{"n_layer": 15, "d_model": 160, "n_head": 2, "n_kv_head": 2, "head_dim": 64, "d_mlp": 640, "vocab_size": 8192, "activation": "tanh_gelu", "norm": "layernorm", "norm_place": "pre", "norm_eps": 1e-05, "positions": "learned", "qk_norm": false, "attn_scale": 0.125, "bias": "none", "tie_embeddings": true, "parallel_block": false, "init": "normal", "init_std_qkv": 0.0395, "init_std_o": 0.00723, "init_std_up": 0.0395, "init_std_down": 0.00723, "optimizer": "muon_variant", "lr": 0.00727, "beta1": 0.95, "weight_decay": 0.029, "lr_head": 0.00615, "grad_clip": 1.0, "warmup_steps": 200, "schedule": "wsd", "decay_fraction": 0.913, "decay_shape": "linear", "final_lr_fraction": 0.0, "batch_tokens": 16384, "seq_len": 768, "doc_mask": true, "train_tokens": 162300000, "steps": 9907, "dataset": "wikipedia_en"}
MLP neurons of a small language model. Each row is named by its layer, matrix (up: input weights) and neuron, and shows model dimensions 0-127. Each number is 128 + 32 x the weight over its row's rms, rounded and kept within 0 to 255. Numbers have three digits each.
Before each neuron's rows, "fires after" lists the tokens most often just before its 100 highest values on Wikipedia text that the model never trained on.

fires after: "|", " |", "\n\n", ",", ".", "och"
L3.up97:146157155127082173119130114142157127136178112150136097112099178140085170095124122172158164158145120119136150107148156059112116187141099083171091138101160061118125120129133092063201093123120073097111129152115161133125157158085197083137079160117101145160185093113140131100116107163196093101110171153139127133121176142124116152136079168099129142065138081059133178111108133130119087082175

fires after: " the", "|", "The", " The", " of"
L3.up458:109157086085112131074135110096106153158149123115202162177155136084167162087157148121128075155132149135122043159154087124162134156118111079062128110139109126110130113139125133118112126136114114159124171117118114132146129154104126071137173122067156174140155157167142165102143180147112166096110133087168218143085129053151173095067155145110130129162120136140065137152131138122147163090159

fires after: " |", "\n\n", "\n", "=", ":", " Ray"
L3.up608:129136114151119113162095141165142132187126210133129088106153092087120114146141119132141090179142099172187104092107154157127098111101128126196138190103181089105075129105185100109092139119184142130103132159156154140030186112129089124118199101121120127059171131147113140168089102122106180077115171144107147147168142116118136092147097192126063145102114099104144105148145129121077086083181

fires after: "|", " |"
L12.up222:106141130140156131168107110095073122130055090091156134134113131113156190156059040113099157105149159124126138092132110092174147101114165128144198170120062140126110107073128160160147113122080162193125148174138157137111091152152164102105113089151099106122128092132064186166164102122103082166117158112160115110130197125127112101132124114109168075147168100109104121098122144114129136103166

fires after: ";", " |", " 0", " 1", " 2", " 3"
L3.up159:151127120138109167143180082100106132186126134092204133164155123117177120064108070141098148186110166094111135101075181150124147072101114167090115170125109101100104150115126120112153198192135150149103113192135135138161109194104104060081119103081126078101127161197150135129152084131144163098120113125142125101137156138092123168131184153116135094200137100130112085139115071121116090141167

fires after: "-", "=", " (", " \""
L7.up15:157107114153153157131116125064162114113160111065183133096154114101110138156106151080090096149096142161124083151143101134110157167139101163139116095138101129139098152165208086144189108140091140130120148085105096146081104185158106119063169149092139115199094168098106141167125149141108130116209151097136166153118164089159175157135182159106102073141109134162127094164136146101125072095082

fires after: " |", "|"
L2.up546:160158099175207162166098108107131139093093152096109108129125157156142181118112134137107133123117205082121095150186124110154089107137117153066116119104127186117117131145097136149059166117105143135170106131131095064107106124113127098118077175132150142148169116161135132126152117158134150099135097134116142081143130158094163135141191152122103104148157062141143150144155089093077097098049

fires after: " |", " S", "S", "(", " AT", " N"
L3.up62:123178134194144163044109096188122178145113110126090085106152182098152101107054126122073143176083162145126137065180131105055106124098137101125101145135147127173143095181116143152185110130150202110144108147108175103144115129129106163173154167097152151079091154112082114053151129088124118150182135181155096104117127100088112134170119131149133107116174124105157191152085131163068119104129

fires after: " o", " O", " j", " le", " fa", " D"
L7.up367:114154134138131204147125093161111116108152164136117159079152173152051132116138102112143089084082137153127126142109129148123097141118113125158149102116152110118130193151091132045117168136116147158146163091115132096122080140113117146109079139087212164107094105177159140104114129114127083130077133125181100151130132068147097126005093088080152121162131140155146101146152096164110117116195

fires after: "-", "|", " under"
L10.up403:134134148160134136158132113144100132093188115134112123135154144118138175126021067152193186188153113168125152147171087109161136117086099051132153074190180171130147163150108090130124154119121139128136127138095091051105128149183113144170182105076112122121127121096165129090132138178156113169154118088126098137115089174134123144081098104092138111167104166133117138083203053128106157102096

fires after: ",", " the", " a"
L8.up123:166134146114150113109079144094117085141137156045148154148176096136094156146136071104145127110145137113155086136110113030140190124099174149136114114110085117140135104143120117135091112184075186147126151169137166084136134122142149130132195161122103127165187142131098123121141119137127173105085054138129135123138102096116179127103102146145027092074102085183169119116229161098167148187110

fires after: "\n\n", " (", "\n", " \"", " 2"
L12.up373:137136131088153151130144144127124146043154176120163091060143146110111104113100114117055126086095117128176093136127073153082077137147128172122159134117148151109100097112158143086132155121115153083151113136057084093204122101086079119142141170112134155142096162122077133132139145160121072182155131129163132133131147134118151189146199139119099137139124152109114102171115166109139117103127

fires after: "\n\n", "\n", "s", " career", " also"
L7.up185:180070105141183115134099080103117146069104146115085157082128073150116100070096153110085128127195088126157152123148118114146186178080191144113179185170110147131127118179132108173108130109133160071137141130101167136117101080135126184119110077139187066151207152133170111167141118109106080124172142152166102104146162117127085114087106171146122136105116126184111188108108129137119109079134

fires after: " |", "|", "-", ")", " 65", "."
L3.up380:133180111116110095148135122137129154101128171118118098148134060102077126100072100111104100112072109155163123080107170193092103156120133165124133133118104135156115057173156150099107170131152106209114142070068088136186122103105172125111162126153123093155152143099168100100141125138078146155113072162073122104133074089121134131166127166147142150154151196120174042115131151130047122146178

fires after: " st", " St", "^", "St", " Ph", " sum"
L8.up131:137078136165118107103136130127102112127114094120110132116047137078101117105118095198144177122115099048140102070116155112100155109106119128120095100117192114083165213163142158088145102164130154126146099114179212090133097132145128137109130102110146115143133124065139167130114128147114114073137085145171129094163145163129117173167103115165137123057141153165018180125133190156147103124148

fires after: " |", "\n", "-", ";", " %"
L10.up247:150119182123088142134058128131113137159166133117148102191136081120074083177088099119123159132139151145121171200148173153101090147170111166143156132172205096058157159116195049143099141128131080065096136149115164132101099139076142151119119121113134166128075145148128142102097192136107093109100168077158145100115064133111130166082173107095203126163149125128141142130144146140064124122170

fires after: ".", " |", " .", ";", " $"
L12.up586:090105092118140152158169110144089108204094117146092099154113134184115114150073075173090142186041150113104123155125117157204145151149123127157138127072189144107097113117111118100121203145124103134154082119111134125123148164153116116091137058094067124146088160150094137125109112124115161108128088143154152173099145082129149142102111155152084085165130105114070116098189156135168092178090

fires after: "|", " of", " to", "=", " from", "from"
L5.up42:151146145131103115122073171079164111124153089163228103143145121189120139104134128088136110081214150127103084083134071145116120133115061122124068117113066117111118133167135119128149127112128163117091165118112153121121182152164178143096161157071137153098099135152203155120088110147162126124110116095158201155142160121140141160066129115149143114165168088154153153133136129129102105158156

fires after: "|", "\n", " he", "-"
L10.up242:149088160124162072124106100133189096089145200157177135119143136102102122107110112171061161082046152176131156060091078095128092094162174117131129071105124115193174136166167123080127120143109124200120155113098128137125159090135148085119091116129156149200115148111139115136078172129204140190126108121146140149127106089120137148119111089119139145169148142112090160149149151116132136113175

fires after: " one", " D", " l", " 175", " first", " A"
L5.up596:142089078187113155175095120143145147105176110097089135131160124092091133135208155133119119116128137149123118140166155092098104174075130125123087107085175118108140153103169133122140163128081087167119062147115152141156071172114095111179126105094147101084113097079115102083117155151245110129131141168084115133096189104109139118138117162109103125134133094215106103165215152152160074090091

fires after: " |", ";", ":"
L10.up223:125122126142148142085154104091103100180172117089179105183116112147088210065130122149141158178143107180114119083123110157137125151072138130139084101100083104159130101154168143139075137202153090204138144146164130114177122149132206103119143116077091128201122108094122089169066152103094149103115103132137172111167081122077116131100191122105151118161066110057086171121152087152128092120140

fires after: "|", "-"
L10.up192:171070187123099136099103088128157163118130132080125199095159083138125144135073158101110116125110125183123087089142140157048110136135162134098162095143157155074123113145153108137102134112145149128100116109128080118162141145096126159156164140089137154122110199123147127183112224137137132123116144084144117169107145116073117107178123174115146158164138044096052116128151039118070052160118

fires after: "-", "|", " •", "\n\n", "view"
L4.up22:123110132088158058069145142107158141188114158120149072164077130112087128131131117113131150093128177053135101064124121195118113130095163172165156112131096110119083089158170151111215090081106077169109166151133067163202050092136133132099184076103097098156139180207123095151107169140118117166128099146140120167107126106163144170114076155144113171142099151162135092134072111105123127109148

fires after: "="
L3.up216:140194034105135174095135155124209149104110119178176105134147117130161111066093171140121098090138156143076076143115104144114148116091168136098104113124084075151167161107126108126128197127151116109103109063119150167132127113158088089158125146124175059133144153136122116107152161122135105038154138110140148106181180158086164170143147107111150089112204158113121150114129139111153092146138

fires after: "=", "-", " |"
L10.up287:118134179081181123098137138084126079165090134139133098130178147192121119083157190126101142132134155139143111065086121173089042115176121154120105100116059093125113192142136101124100152162081114113100169131120118097113150117142127070136172159131192111184136093077102094114127137079172084142126118125134097101149145164145147139142124058168104186156157105127149104085150092144097162145161

fires after: "|", " |"
L10.up349:124163125113159106111120163142145135134137101148128170183131151093114151170072047122150152093097141205116117143161179063127108146105120091141165115075129153118139146106121149115110160113121105171108158115141144104096151150178088083159127091121169184134144095185124113093143119148099117132058111088196159091132097139043132122142125082144165103195149042130119107086119125124063179119158

fires after: ","
L7.up194:155125085122092117127073216135106121117061127139089114101072071148118173135123147126188161160141096138160140135138166145080120156167161089124082154171104109093156090118144124143086099202099113105101125079107167133090070139088109161107154146189143134127140159153121023175122129116105134129113129127150129140158068075131150197127099144081126088106090112148159077190153134100107116109124

fires after: "=", " There", " (", ":", "There", "-"
L5.up382:101167090164091126098141143131148125071176121142115162145102110071129125137093135183118093142174147152147128090136153123126098070109160146075069139176206151124138067137162108122158179142100110117145137132177074102079115113086068161114132140133182119100150147125150064098114099130147168168140154127153093200165144129098140146114108108089122150118119073115154082177208147102152116050173

fires after: " |", ";", ",", " a"
L10.up510:159120087143157100152112170128146143112108109105110118157135110128124155047136111087179127153072162125179110102169145139129141034113075132152080137163081063088067085181110117167118114148154133140153134148140109079160089087094103119081148148143154171168149157138140136167114132106081144122081109130130147127095084086134150065082145115127119162086157146183183088102204153152111106091135

fires after: "=", " ="
L12.up573:147145103122159114071149142163192128135099164106115113085166122120130149133153133136150184060136142142135092153116135159139136125125158099110186139153130080067150131074118078103179092127133148071110123095144113182073163107108168093107163130129112139095154112165131123131153193151077111092151146093116075135141114104117088081189137137076087180095148164181122178175177100074138150104152

fires after: ",", ".", " |", ";", " with"
L10.up144:139081083116095119184132110128152110150132103154159139141203094118099192115160132081124094102137149130158083135122162167098060124122144113125114164155116093168098106158142142096114176172113143092081109157100113123155101142103106143146186141082146104142142153134161156097082128161147173151096141085180156073131172114150145138141122171139175105138137062127188086238147148118111093107137

fires after: " |", "\n", "|"
L12.up20:118111160134135113177067120132147092098118145166144097108153145123119188121091146124092135161170095110147149114108130111093128177056132101205084165109182142101085127165124112113124098088160142062116073111137136166155130130132124116164182135084133142164177187133100104138125180164101162153095170139123126142104144099042157130127188115138131139082140124170063072134138073125124171101186

fires after: " the", "mo", "na", " qu", "ta"
L7.up488:091151105160108120068126145086142138101133163077120150164151133110122082175110080095107150172114141123155145139119155096127180033133118183135157111135164082151175096127081136102122165152123145173076189115113149061171111146079136094140100156142144112175176204095139196158120110163130137153102135124111122111100157111162092123087135146100149145151091101125124162132227170178164125128139

fires after: "=", " fa"
L3.up272:126126152135140127154116126121222131092121176108224179098110081089143093143124106173116113128165161106114097221119084117100157106124078119122136123144121163137077171124163130126162030176128154140100145111126089154111089153138097046115090135142154148087095057170170152135206133129122138079100145169127154153122085087088184130118155089144140095136152108132109115165181118078152123128194

fires after: ".", "=", "|"
L3.up540:135107133091156104139131121135146153077094159103142131139179166176134157119186074188137122155071149093103114100141153104111088105145108117079139136151156127106117116092129063127120145132117126126144139175152075131036120141167125044157110156133119094128181120197172154151120090120082162140048089131177166107121132105081163124147179091111106068108144080117119187093180116116082151133118

fires after: " |", ".", "|", "="
L2.up127:141084130148172176118109135089139186075125131114109146088147150128122177065181123109166161107128150122116132171142107167126140026151070189051129142155113080124135129097074146128066129155133153085118157144131156097076117113162099120159090188178164128148136103169159113130183144096110124118092102183097144075168112169114167145095117086129124068153193098166119175133123112108116071170080

fires after: ".", " which", " It", "\n\n", " House", "-"
L7.up515:113092181150108094194119128113128115189100170166145130050112140155078143173160141106109112146089160168179077062098083158070123144101112173151165122145058024140131131138145162147130149100125209108124106112120109114156127153099146156209154071109153148134140072131088140140155084103132094156111095103161108084165138132083150134137081168104090133156182147104150161100166150137144133073160

fires after: ".", " House", " Dem", " dem"
L7.up306:122180177150137068170129099121107083134153144074170175066167137140150103101105100140185204174092122135134131090094108134100076120129143095130140117132110109113186159162070129135127136132089124139127112063175055145122187158108206157158069116093075128153185133084137183057144135175096153179137078162110160089073148157111090145127101138091104097145107136158070121127149132108144114088149

fires after: " |", "|", "-", ",", ":", " USA"
L2.up486:096190151152140131149125091141120184147129129132142140149156124196117083097110110104091168171127090104131192056096165131035147175162116118148145128190093161105100126160110132125136170107130129119109168138074119123118113181145100129136148144062093133090147142125132117077047146116175123156144155109100170149139171100155146156132124131083166101143171167112164074111087078128147118070120

fires after: "\n\n"
L7.up409:139130100222173143130120085097159133160151163132136137113159123157099138088114088029102123093161163128172120110152143159151075148112135147181136126144125085139075178184118116108151102123190142115130111129119123086165151131118184112165089080086213068219184111107127097091115132092093063118119127145099117059105138116100170133167119124091091165107129114194142121112117101095131137158133

fires after: " |", "=", "|"
L10.up474:099162109082154110097139131156146160179154176160135080088182119070148151088164159174103172139111099085105142122165094160091139163119155165181147102111121084126131136091140098118183153091140119098189077157163123152112055109143082067132116115172156116091166138034129227141203152135049114130091134105159132093145170115136114128154161056111148128128182127124087113138164145100129095090162

fires after: "|", " No"
L8.up397:141120148133122120206140080163123180095131155098152140153082059116160143114086118124137134103134125150122211140159147081083124109094114142095192106100107146141175132130139136104091125125156113142091087064134167144174104196148148201110132125113073174113122125181195106108081140131099110159084143130148154149164088122128129178144159076067161136153194143180141078164177086175102099073109

fires after: " |", ";", ":"
L10.up277:141191130092114144105115139157137150154154107096168200099084093147128149139101068159104100134151104117124140139172093154155128143152110183155115080104085089115165080136122103052102129167105122096057156172131128106125118191097153107161098148154061139177156135124135177101115143128122126139100167107117144117174095074109071174100135133122169076108115148181159153175135096074160138177107

fires after: " |", "|", "ition"
L12.up41:082136138175120138159129171154104033152155112092182067153153126150166121159101124146086139110135106105150103179092159182075140195104202140092108167133213115095089145123100121142117112125126114110147089068143139140107123200132126105134131165093079132093087143150123066121085129148201108075118145186140119170156100086115143116134077179135157098163147161163094103148100090162132151063171

fires after: ",", " Website", " Mc", "-"
L7.up171:097057151136132116114107119162164139120091136132141124080149082162163223102114131114212091097127136079166117187138117166125135097153095108150162161127147128137115139112099088119140087154102173105084057101137167070138135133092108058093131085155069119146115145115117146153119103117146175128120121162102055142128095109181112117141106210102127106117055078148083116151124114133157092206155

fires after: ".", " mo", " .", "S"
L3.up208:116142091166130180128145096186116097143148140176193152163116170178161141142150207100134141149117167154151101183158116148116090055108114104194081138074129104131053172114117109092114209118112112166154150111112105096104192092132179113104119150145117120115130106142155094094120109162155113121094110165148152142119049087129100132134125153137101130114162109134075152140186113158064076133082

fires after: "-", "|", "\n", " un"
L12.up339:172144094114111104169139099084118150107159061083125130094141160122112105096067136099102148067169119146131164137104126141120053106185138100193154133162186118109099158128122059150087105072071099155117178078163106156110148145115144134138104080122107122109086159160134104111164153111112197091121121120160118130126105180149090136137108195105166220136162150124143136098164084174145138177124

fires after: "\n\n", " St", " Sch"
L7.up268:174131164162180165135120122096136096114172128117113085097160135137086106054106158105156123092188165097167094120169156166133137122104103131127143100106101072061152121123128185081151132144136110066142058109118150078121142115132184109093119087148181071111101083104090124093119139132130058146155155159129102105151159136159155094120130163139135152129072198094104144139081170111105107167181

fires after: " |"
L8.up601:150130180105152125137132122142145163179127137084156117190154148153184167076142106157066086141089168173123048088136132135140075190150105190143077154148145070104145147151144047147073164178070133150134159139129115100077118155119107135098108114114133096157160165103124155127131145114095182091129126084167149132122073123109108166128123141105163055158134065081137186165098101095168150104139

fires after: "′", "°", " 28", "″"
L4.up602:133075141100109137157151117137106092147083105147146076186110058141153185102123089176123103164169075176139148109122144170119164135090179204078095139116163126166154111088145115106111154113149095150118052177089147170159130121145106083175180097146160116177158172179132087133090121156149134150133111164159134177144072120158115137180139164068094179103079121127157109094077101150102127076178

fires after: " |"
L3.up218:100071145160161082179128109148132142174163133148097114153168206150126169085119083137120096124115218152103081100187155154073090115098142138142114175086109102094085140102105126150149154114157110137149109166088177073142085141138090112130100092108178137166080117131162137102156070100157166177132131130124166118138107141089142119146121119131125126211218138187189168125082115088121128054146

fires after: " |", ";", " 1", " 0", " SP"
L8.up305:132081126105179102149160084137140172141118140138125123115182125135157147084106116121200131108169107113135144044154178136104130106103189145106053109114113137076120144126134117096131162173160148142197149153170083151182115153121125155129126170151168087102098134090142159114132154099100104130127124182164188141137089128032140150115180120166131120138119114065088133145125139153096064107096

fires after: " the", " one", " between", " of"
L5.up257:126103141134122155134110151078122091119115157068112148123107109094169123083175163142074148124093088162172129064141078109167148121090112155085099159102143085116147114191163117107090139127187174134116130155153109074173128152134197148131091107180139093129104082164121168113075132175129132145162158137127159150068149064149116100135121117098146130174051151132061098128177103137136172128165

fires after: "|", " (", " |", "-", "\n", " on"
L12.up287:121133157133202120101109130098173150105104070115143120128122125130098155066174119107105149111085093119128034100190145128086136092145164197182146123130120153149118119034162147131151134110081183135119113109152079176150139106146129098162124045123142147099104103154119120165121162127147109131090138099113136139117110139127142112139082098143174174197162178104100115081166092107153211119132

fires after: "′", ",", " +", " |", " −", " $"
L10.up53:129103176109176154145105095131133114143104141121160091121172208155152148124124150168082133117137099085076177079137121123113076129066177124114072080119134150092117144158104117091127149104165185108040102126093144104077105143185120160087161113181135140156196182056138127119108108152117144218125115090136101137190137107123066158174170113135071124160150158132131108098116178191105125127203

fires after: " |", " /", " ("
L7.up442:121147166122163133190137109112105110003105174178107095147125124123115103174104100086126147121056162169141081119148149117108129070088072182091099087120176100187119125114172143106170185080102112092098080177107147151173128124094095118178146126151108165150121134147111116142099053103149132135133078106144130090127114101110174098122132145113116116140159122138131114159186134142114138087207

fires after: "\n", "′", "°"
L8.up449:120118151130186040110100112133106113109143147138122131114137086120111173138125151134088082165130141119113117101126132125125075147097141150138106115137121072118080097139177108152207132136126101123170142089105097121168111097116139139203142047132194129119200148086166129102080089148107117132117163080167144111220153153163101064131098130136118176156114163177143108076163111107117145139081

fires after: "=", "\n", " (", "\n\n", " \""
L3.up367:106114138099183132097151156121151114094111129102189149122126078112135109085132113170136074156180110084186147130138112121150079115089086138140133107135108144139136101150204077116178139158132185143108129087109118072151109138049121151090154125172190097115119139135110107098117208099137111097073129142150154178108132217086122094121139136157137138175128076133125107143110163079152124149160

fires after: " in", " In", " on", "born", "In", "On"
L5.up575:110118103107125162094174207110123020171122103176100140141104157182185174093121105173122082140133115158146120208089146101147147110075175072148067147136130083117139145105102117124109124099130173128133123117153109154109160150144135105128151100130118186182178166177118132114128123117135097165098147142147121179089118062129136158123134104085113078151133139084164159166137119148067145110126

fires after: ".", " Fa"
L10.up447:126126119114117117195129126152142175136124183148091155054157127144143161091164154115084040172067103168112102077042099108131101119158121145114137120113121088163119178128172160088163158160111119117095140117121103138108132095084141118201133119067104105164100151139118129118188135157212102133106133129073145147132146134168182145163101141101079104151088080113144148158232093136122119145135

fires after: "|", "In", "\n\n", "="
L3.up69:116120095111128155113136149137160095108107118193138094195093149156116130083070127128104144115137105167146130116093100077129164157103133106158118150116097137145156118170150207090188099121145163107125109114141113115129101115087150101119196138163140183095137159111095199128092131147118091140109194134104166161109152130109117130100169146134116133088110091132095116107162091102105126129221

fires after: " |", ",", "."
L12.up208:096110139148149140151181168142114139144069091138061136067103078122124161107102088150157158111088125156127177157164147128160143103099129112149121126218107125110102130149112155141115139100134139196173087123196186140090107087123152137180080113197082104095128141160153104063094178157104141112114083137109106103143083055145148195135138086112090082163156091077126093159089152107134122112127

fires after: "\n\n", " prom", " Bo"
L3.up70:142121102139180112151148112155103176090159082098071110117053161191120120206131166141130141064117090124122112103137086152133183098167166130177193154094089183123119135145151143100174130100131100103098143133074115144087122095131154122138066111058143135125140152106183135136075144111150092159177097073110077126120158100112147106125136134104098138115110130172161113184154178147115132141113

fires after: " |", "=", "|", " It"
L10.up479:073162133124161128141165115123116168056112133182148065126194106128116080120090095162125152170087132127133088135097167153088123086149083171110139136104089063144194147131066110129134124132095121178128183108143215156101146123142157147132108107168182119104152078138136145108113067109110173114124138177139160088156067137073154121128188161102115130104144113061176102092176153112098109126103

fires after: "\n", "°", "′", " (", ":"
L8.up423:098095111126184094136056104144099108140089085149170108142092142147139133138125078140076031208155100125116111098166121111143131156125131150109146188177166104113138131173185120161165167146118089078137101160120082094115105133149079164156084043148157091135103114112173091139159132154131139116147130118168102146119154168135080092117094150117106138107164071133098097129178122141174108151134

fires after: " |", "|", "="
L2.up454:074126150176156139195105123111152210105122117098082165119156191131121156057127119128131154111097157153087100111108112098126105131127096160087114137121108138112136178050089141132066113104077147139137170160079146078103093139163107092104109161142175149149137110127138126100164126101142176137087120142080119081182077178161163114121108127160144052179213110150083195119085127083135102152117

fires after: "ti", "omo", "si", "ta", "ne"
L7.up625:125185135169137151094158163157143149153148144129145198122141137100142105139075160129171148128045147148084130160155123152115101131150102208059113090124161122045111133130122128086131099170104155191103140195148085148093126108149128137095103140126141161096117110102078145133161077125152082133143157069149137092131121138139162101102077165151141129096074107130120074095113164140119101151169

fires after: ".", ")", ";", "\""
L3.up154:147109163115139081128160125110127131081144191116057113116067061113098133146132129134169129111157102119162121142140146166078135128107132071159200151128174121140092106176088135093072137162150103153149192121084112114131122129114166130148143079133160140145226122165159114080105073150070126121105083173135115088100121112097125102209135141106143113164111120166149046154144131135078120175091

fires after: "=", "\n", "\n\n"
L3.up496:139166167079126168043113181108116156146103130165134117121105094116154142112119177176114163181138165162101172114107090161138133156098118103085117123136172084122111141146129070121202139165142151079079116135133092111111114171089140071083167124095148146138098173066104140076031152126146113109129124099189131170142157130129134134171144135159173124141115167124124135085133151152107109097129

fires after: " al", " D", " Al", "n", " A", " B"
L10.up289:137145085182065136136117096169098112156164143154074108159156178140092127112138130176121163121053113069143148142098163077109080115121122111141095167118116127144052129068106162126140106162114174160127128113125167109149110133080161123124145116148131149095170022139169127104146142176159090125067160195114098125100174093114147131109183128141172145123123104182134110130160126153078122136149

fires after: ".", ","
L4.up301:107096189143121130138071160152088099149106104134150119090123139124146118196210176091155158131154120098204135105135087130107138077137123091058074110081065090176138120099134156091135139163069143168095148100175134114138095163123123109128177107096122136063134104199184171081231131133130134131087108151168161155113121137125144177112128126074121090135142100189138119179104126139110129070143

fires after: ".", ":", " $", " .", " M"
L3.up231:134032106098169160171109061153078143137097150176131111156175135144123142040167106126135091136130146157100130108087158143111168098137116159152083086140178120136113153154117124087129206154172094144140093178135168113082104094129127155183129158129095140072095153076125122079108102114137103144131075120143195088159127187158104143074151133139124173145143092138141159176170141187109088127131

fires after: " |", "  ", " —", " 2", "1"
L7.up570:130099121082122137098120133146112140106156154107203088138102167164150145094112128160146204113111152099099132138178185170080085065118085151133118131130135089091145121110164055109089134084107116113131136089144168186139124132152104097116127109134151122132149117182159162161147143111108139076106121149122197110102126096095143085136153121096127129097158121143142149075205167154105173112149

fires after: ".", " |"
L7.up35:125169157137160139151150117173131159118097140158091144086110071134082156205088086110103151139128135103060104114124120127127033087173136149184122109132114098115114100145114148105095143139083103106186148130160155181149104134141157145100147111175112084101112117163165113162176107114194095078091068143132123143102154104122137119149133108117065128138109040150185176131145194178160089118126

fires after: " |", ";", "W", "%", "E", " ±"
L8.up117:090126167142198136081119146115099085170096158121138148106132123156057124134181094096068115142188116144098136058113138137107086098161131202181099198123094137119138098139133089127093137197102113136099140127111171121145156116072131113157070089172167103120135174144120120148120166124109149126062074095171153121123119132095118148177182115115173131157173113107110134126106168124140125051168

fires after: "-", "=", " un", "in"
L5.up125:141127144165120120181135086160119168049215087131139122128194059129129153160137190076163114135088130147082118157125126145120108135089086110060128135197100127123152126143141091170191115127129167087165205090102090151145106155147137100145107105139146122162126088128151170079121100067199139096102152145115125116138089102102101127113062128115115074138072129138154111127161150121093146150194

fires after: ".", " fa"
L7.up548:151144152155119101175152110176078151149134099155160146045108186118085125139114097140073166125095211181123131117093120147105070123119176181174153079136084145123134169154137137083129139181136053055116174113151093119116134155081194159143115130106103133091138125137145146080180116132225100087102135132126179110089142139076168138145136091115133074136073107140126126121116107153098118145108

fires after: "|", "On", " On", ".", "ear"
L7.up331:097103147087093122135144131130123091181157146082128099143128109147115140138125096087131143136095093183097088145182154133119076124145168080082169129184133051086147138118108172138158149175136132119144049132178096086162151199113179079177122119105107171101106067129154108143111126171079077103130157169182132113122127162192120143144081103178144124123114086149105176121143061123136165068167

fires after: " (", "-", " \"", " to", ","
L5.up26:100055163143137152118133105180119100120140149067123164115167105128171086143162117102126160159087133111123126156137170133157094198149144081120127126171146085124130114155121116134135142138102140078138128155114131159115089072116119149182179134101158185106202170144173142152155070106156138103145092141132118153193176095081082110100134128153117059092187050177101094138116108110102085148145

fires after: "|", " |", "\n\n", "\n", " 1", "  "
L10.up492:130107129072117128062053105161118163140138154137184104117146153113152138130150069170151087120141090137209106109126087128061110122158092194140107130155118105142132143109115177144158154090140164112112131123145151173138097122095088145174175084131110163095077090136128133151172172178139118172031079090118167170122147141076136103157140144139130131112138093164104108152104138147078056150155